{
  "intermediate_size": 2560,
  "vocab_size": 8192,
  "hidden_act": "tanh_gelu",
  "rope_theta": 10000.0,
  "init": "normal",
  "init_std_o": 0.00324,
  "init_std_down": 0.00324,
  "schedule": "cos",
  "final_lr_fraction": 0.0,
  "batch_tokens": 262144,
  "max_seq_len": 1024,
  "max_steps": 3444
}
MLP neurons of a small language model. Each row is named by its layer, matrix (up: input weights) and neuron, and shows model dimensions 96-191. Each number is 128 + 24 x the weight over its row's rms, rounded and kept within 0 to 255. Numbers have three digits each.
Before each neuron's rows, "fires on" lists the tokens most often at its 100 highest values on Wikipedia text that the model never trained on. A number after a token or word is its count.

fires on: "ing" 38, " Tennis" 6, "ion" 4, " meeting" 4, " Railway" 4
L4.up1865:132131085163111159168151170131094117125129111108122128143142124142143110139124122112204086135141157154099152174135111113109173105133157085142186114174133084145096122145083127137078133113148141129111128093117125141156117101086101138144146079166114177157133135101128146137119136099116138128

fires on: ":" 23, "1" 22, " from" 7, " were" 5
L4.up2187:080133090104116130126150135100133143152122138111130102130167146114116104090123136127130134138073085079131132126115103174106135117118151149126143119121105149114129117132150127128128160123134133137140176086086148138106117107104074155082106070079125177118151117143113134130142097117133097122

fires on: " well" 18, " time" 14, "s" 8, " only" 7, " just" 6, " times" 5
L4.up445:092138118140100145149109134135137089109137106134139114179123142116134139139122140155120138140114100145114147110106090135140120174178110151139083084125148095139103161104123136132131113135144117104128160087137093122112121165171120093140136087114149119143143150141120089099098122147129092139

fires on: "s" 38, " teams" 14, " year" 12, "z" 6, " floor" 4, " respectively" 4
L4.up607:130090137129169073147156099162120088115090134140129120146125161134116107154159176118159117117142127106149134109127123100102100101120136126105128135132102075150140103126137109136117119126129142181103150099139156177129102122136145154106115122155137156128144120127102095141149103110116156142

fires on: " to" 28, "ly" 11, "." 7, "t" 5, " not" 5, "n" 5
L4.up2543:164093179131151124149166131121095131122158156169090122140159119116138123158144126119142169118152155108144133113150154143141138112119152130094169124129130136126127113068131096118113125109106112128125152122121137145143108130116144105129074128124104126132102152143113132106150116165109135126

fires on: "s" 41, "os" 12, " |" 6, "res" 4, "ki" 4
L4.up1389:076127142118132111047180125125138081172169114133117133130144152127137116137164116143158158119113101133126119105120140097143136151141112130118130097112197149194147132115154092138117119125129145129115143186102108125111140115115138147133169143144097107105131139087149142089187098126079164137

fires on: " it" 22, "==" 16, " to" 11, "ly" 10, "C" 10, "." 9
L4.up1868:112126151129140133138114136145103156112139072054133152131156089089116119125110123138135110142126123100153153114116089154076126111106120104101118165126113156117134128147143122138124126174143102103118151129124146175117145128146122130138124120126127133100121129173120174129130140176121095113

fires on: " |" 26, "with" 22, "w" 9, "." 9, "," 6, "to" 4
L4.up1332:119102108139135137158114121112133122152151153125113116176107127131127106116119122154165124141145143140125115135121114138187112172175131162145130144137081145120144153175114118147144128135119121090168148118124153143106126157120135128146104163134114168082129119118152107127120149121131104175

fires on: "d" 25, "or" 14, "9" 10, " Sultan" 8, "id" 5
L4.up2046:115105125075151129124151150114166119124098108128137155133093119125143094115133152121162113127157080114112083126098142125143105118143143154104113122094139119093180112139115122141140092119136141153106146161103111117112141114109105136157096124133112154097104137104148135119111096098141089164

fires on: "," 14, "il" 10, "o" 9, "ir" 8, "in" 7, "aged" 5
L4.up786:080088122076138102141131101133114126161145194104116187122144110136115118154127143149140149124146157088191143109134106143114129094149101136148128128111137164143176106155149142150133084146137125129167139105127125131142129122115145120116135142154147130122144107109136130137114133124092154146

fires on: "," 39, " " 8, " (" 7, " him" 5, "3" 4, "ph" 4
L4.up2388:172147124125132156116119110074110101129083147120159142168175133080129124134127113091160136112114151164127118173127135134083101134087123135152103078097100116153150187115096097134147099170103156134145096159123110124119126092129158141145104143139126159129154098121114168128139115182112116148

fires on: "s" 37, " to" 5, " Al" 4, " by" 4
L4.up1478:155099114127063153110112093153170116135140121135145122149148176154138150102143185133089122128130112129114102109139176171122131120123141086146116052135156130129146144114145110130094108124104079123129140149106174094104135134103149078123099099106109155129150147142123133091103084148129094136

fires on: " also" 13, "st" 12, "ly" 10, " now" 9, " |" 9, "d" 6
L4.up173:142139135179125150145106149106176172103102098120148130160155130127120119132159138189104127141093156121144146136115140121117140157144114117161113177120078111101066101147098109150101135098152124137135120098132123126101133111111106109138190063153138140148114172148136113142119129094138146154

fires on: "-" 14, " Turkey" 13, "." 12, "," 11, " people" 9, " it" 8
L4.up2145:151134164114139066149087091159111152106056158111083084133115112121123107160146174126150119088121131123112120133131097126145098114166125130102136169124125111119135112087152156147110106136103149120173125157127154133116087147133106123150124132125124134086176135120107153163142167108150124158

fires on: " of" 24, " Gold" 11, "nd" 8, "rg" 5, "All" 4
L4.up1978:144116126138087099128098130140143149116111141108121115121128076151091114171148099058135094084159159097138136179165158140137133165119128114080137131132111107104168099141150106132104133147147132094139115121135104145154107144135117126122077107119129175096131144111112087121159086122121166151

fires on: " of" 12, " than" 9, " to" 9, "ly" 9, " for" 7, " as" 6
L4.up358:129161158122108133136105093116116170096116111115187122061135134140077130116127114081139129129138142131176109150139142162141085099136146060129155120142155147132148121094146132113123115112084154138115134164135118122091154158101137123097132048129118093122129086118108144145125190154080114150

fires on: "s" 56, "ing" 16, " as" 5
L4.up2435:103106146130121163116142102154105141137111141139157092127093106129163097145117116206103095085098113137152123097126140080154101152138128073128137164113073159102103128094133110159135105145118102130140144096126102107113175148123102184093127107176117135123134140102102118146123157114121076117

fires on: " of" 28, "ed" 19, " two" 4, "d" 4, "7" 4
L4.up1556:119136118166159130145138103101153103140160118082165128120134177145125129073146071155121118122107140104109124142122123080128104092151102149102157154104127160147132134123108122125117107100114126124124132128139131145124131147171172133139126126150147113103165183120138158147150098094132126087

fires on: "." 15, "on" 13, "ed" 7, "al" 7, "od" 7, "le" 6
L4.up2470:102143118113147103085117125109114125114184126128136149150095134153122150135109130154129122132120096113118124132114119148170138136144119125130141102127123162144103132112118167123137103090118141188128134140121171148176137115143106139080175078154106132144089109116181142186143157178163136156

fires on: "." 60, " than" 7, " about" 5, "d" 5, "4" 4, "t" 4
L4.up323:107127141128054144143137120088103089145126129120113105161131124110123118137110139067130074113094116154108123118124108098109167100132111129112099130155126154105124096128153141142148138106130082123165099135127135110099126165148108090097101150092135118156165131134142143145149160129112101106

fires on: "s" 15, " film" 11, "e" 9, " novel" 7, "on" 6, " Film" 6
L4.up827:167155088113102135101123144152165102143108113122132128144120123143134130126097170101132175122138142096083139137128081122136110164136086126145078137179133134128125140156118127111143132133149178123121089110144104133117110119145149106146137115090137143102136145148151086099112119136130099117

fires on: " of" 39, " under" 13, " " 9, "1" 9, "f" 5, " and" 5
L4.up1909:169116113152108125093095138103130119153105111104088130109149138126125142125147109077140098107160111127097135108181131117105138106155120118143134131123136114110119148135137101080142146088142112133064164142101130080117095149135115146073134159133131144132162133139154134114167111120116130159

fires on: "s" 42, "ura" 8, "a" 8, " football" 5, "Track" 4
L4.up214:137158129150116114144106114154150104096112122090112128118125080138142150115117136131182166119142150133130118092152121121134139113140105116108193154142132128124120100124162149118100139136110107132135086101167128102080150142119120113132167131146109142142128100120089118147123154120162115065

fires on: "s" 40, "-" 11, "0" 10, "ish" 8
L4.up2483:143141129115113135184124118152106095131123124157150135177109118170128132095139142122113138113133120152136157077145154156142136112105122141132102132115086166154110088106153140137157105154113153141145139157141151159151092147086173139119137130055151132157144174137117098124094109092109126131

fires on: " |" 28, " of" 8, "t" 7, "port" 6, "part" 4
L4.up211:103155112120109120105097158108135123124117120118145137156156149136151130095132099125167119158129125117094115156153140165093117160159115110103111138104175117129141137126066098123105102147125118125146103129135106107170160127149116092137084120124131099165149158090137106143183127106095130121

fires on: "0" 34, "-" 14, "o" 6, "zi" 5
L4.up1833:132124164071106146198130127150101135123120127112156179143085134169121108112148154127134140132144143154119098118092140079093164135164146119143103116147156137121130156136140166116095139136147158147113123087126149157142079103134114160110166137123126143106107109105119122099137149158170133174

fires on: " " 17, " m" 15, "-" 12, " Mad" 9, ":" 8, "–" 6
L4.up1075:137127114115136128093117154160130104148125105132127157130130114108066131116126117090120124149128127096146118149172106133137162127175088118136120170115127162164147130123125131152121151114156102159147110153186160135144137075099137114075106163094106119085131096106147101129175159148100133143

fires on: " |" 84, "\"" 5, "," 4
L4.up368:143134111111097153114126147108138103110133085121123133178152127171143153118165135138145137131148098132123161159106140110109107143161137085165123071142102169118095104119112093136101159068129125116159103084121140115165122150109097111103117124120092134120146086132133159122131098135133125065

fires on: "\n" 99
L4.up156:142152125123100125148155102137135129147157110103148118149127133141146159122135126095118148144192152135114095099146176131169130104118126104146127122135141127121138110159079157158124145113088103126133139117124149122183104141120093147111159056129146157130137092113088097126145148133160128172

fires on: "-" 37, " ship" 10, "." 9, " body" 5, "ter" 5
L4.up22:134130147099099123156159119121173139117125106115142154109089116139127125104140130116133124133176155165151142096131142135090118142135138190162100143139127155181132174104101143137128169149116123118096168114120095139093122129136169101113129125120124112082143116160143133121112176126082075121

fires on: "s" 19, "er" 17, " Ref" 8, "qua" 7, "ur" 5, " Ex" 5
L4.up2440:170106144136148143143112125113111155133108146069158136147144149114120109143117128100142139132143079165129079104118127080133126150124146149161114073105119096111133129126153160115140190118129133084107099119110129137087117145123162148181156117118100091123151119127081116134140116107101108152

fires on: "." 28, "ed" 9, "ic" 7, "der" 7, "tu" 6, "'" 6
L4.up2122:108135138108133122142157125138102158118161079109113132119172100145100147107157175126141127149168148115118123096126100177068087118160113098122158122107100144099118145092164124135113129125090149150106142126132127118160091118141107099126159143148147146109122141169171160150171174114074165113

fires on: "," 38, " While" 6, " as" 6, "ly" 5, "an" 5, " Although" 4
L4.up2018:125148170123112139129091131110135117101124174109157138127083133116127177127130136142149140169113094098126123144163145136112092108117086126140114147147132150106133126119102175095129139110153168194111057160104148127106147118109084150128149105107144165142119110124045154105131163114126098128

fires on: "'" 64, "lan" 5, "s" 5, "S" 4
L4.up1414:108117161121114158122110124098140138113107095168160155124134124167119089156122072085146139107149170154112107135061171128094102132113116140087156122129123125174124104157131170131107132083121133119106113127139140130152102109146122138151112104153114125129141116171090148140117156175131121142

fires on: "s" 33, " Line" 7, "er" 5, "o" 5
L4.up2506:139138151105166131098154143136149154120112126114127088106115139100132120154110123076126129145151116092113142101118149125152160153112150170125094102123134102145153121113128145128149163121160095085118092109152138123117154132122145083131123101137109131148121128192100117145124089194118115141

fires on: "s" 40, "ant" 5, "gue" 4, "al" 4, " Best" 4
L4.up1202:134120071107104156114089074156109058123134111096146132098131129102093099135102108112127145131140116118135135129155115121118152135142133119154146076145117163108139108161099156133124119103147154146135164100133121150132166127098138072128109072128131119142135123151127124107158099148130154097

fires on: "ed" 24, "\n" 19, "d" 7, " won" 6, "t" 4
L4.up1677:112136124171148135079118087132141147103122133166135124099134133144120112126170150134097141107136138114121122180162156141093149111151128153130143151134156141150122097143127123128128071087110112118142112111121108120062156124111107165111158147125156093101144101085123174123121102149117083128

fires on: "s" 18, "t" 12, " recorded" 7, " con" 6, "–" 5, "4" 4
L4.up1831:137118118093087122156133145151141095116149119103153111194132158130139087090099166153126113122149189160111110091114123128106129085133150128149097116088125126114162109111139122159127167129118131147147146149154167131110132126135130096126157095164118137115170126107125129151157114110120069142

fires on: "s" 27, "za" 17, ":" 7, "k" 6, "z" 6, ";" 5
L4.up511:105147175110123129154167108101170101143125099127098115130091125139129174143130115110091150108152118103165077099131153138119118081137108162131151128138090109099131135133155118151114114121131126117153151127133118113140118148112102105087080168138137147133072133137116117143138095120153120138

fires on: " such" 25, " same" 8, "d" 5, "ed" 5, "de" 4, " made" 4
L4.up347:154121129119103128095152103146112131130142112097161125119108118126120097112177141160140144145133146153141143145157132104105108138160098112134143109167173145132160103150116141133111115123192179164114100085118139112121121145144117124060117098135143124099139180138115125145069110125064115096

fires on: ":" 36, "-" 12, " (+" 10, " —" 5, "×" 4, " –" 4
L4.up1697:131142082125164156148118054137155147132095144110122114118165098122104150117082167114186177216185138102132123174136132120189126127130155162137134155163099151134152113139060134128110145105165107123118121137123113119129113121104161088121102129130102148157125125113148123161131140128122106142

fires on: " only" 18, "ly" 15, " also" 8, " have" 5, " just" 4
L4.up411:136095111120127125135141110132162100156130127119158113125127109085110177110106093106138080154129127133129169121113111143135150142124175114119149119108098143148114144153109091125158085122100101118126186087119121160119157143149096117098145091139136121155141136145106120132102116130122116105

fires on: " of" 16, "ot" 10, "k" 8, "et" 7, "f" 6, "ap" 5
L4.up256:131119133130162125096080104108106128123075104112079147094115116172117156106105061116112092131131140098123131109138107098141146141141143132151128083130123102113088168090123139166121155098105109116086137142134147141161146156122130094156107108133103094151138147163096125111178131108109142081

fires on: " She" 20, " we" 9, " La" 8, "ba" 5, "kka" 5, " ==" 4
L4.up1819:145110142103120111104127118099137100117147112121148140133107130109136124091157101145170179120154120144169172156105125101134158139177113162160143119118131116149147155158115128124123108139110183153137134121141104134116164098111092129172124169165092135161150110155123138143077115124122160140

fires on: "Re" 17, "s" 14, "g" 8, "b" 8, " |" 7, "S" 6
L4.up1408:104130179119118145166132103116127133131137127117138151134129121102129118134144128148135145131203154135112169147064147149128139114127101143145128163161067083119130160113108100132134150136145132083114108097087140163094135081163073134161174126162141126149131130120129122158114140156129115139

fires on: " " 83, " out" 9
L4.up1935:062175111092107148146138113067135176113114125098157135106127133107147187129152136111091104163149117126129123131097098134107146135085191118121121149099088155121144142104101177119119129182138138143124126156128167083174148133160174096133134121085166157143099133111188128097148076167103147177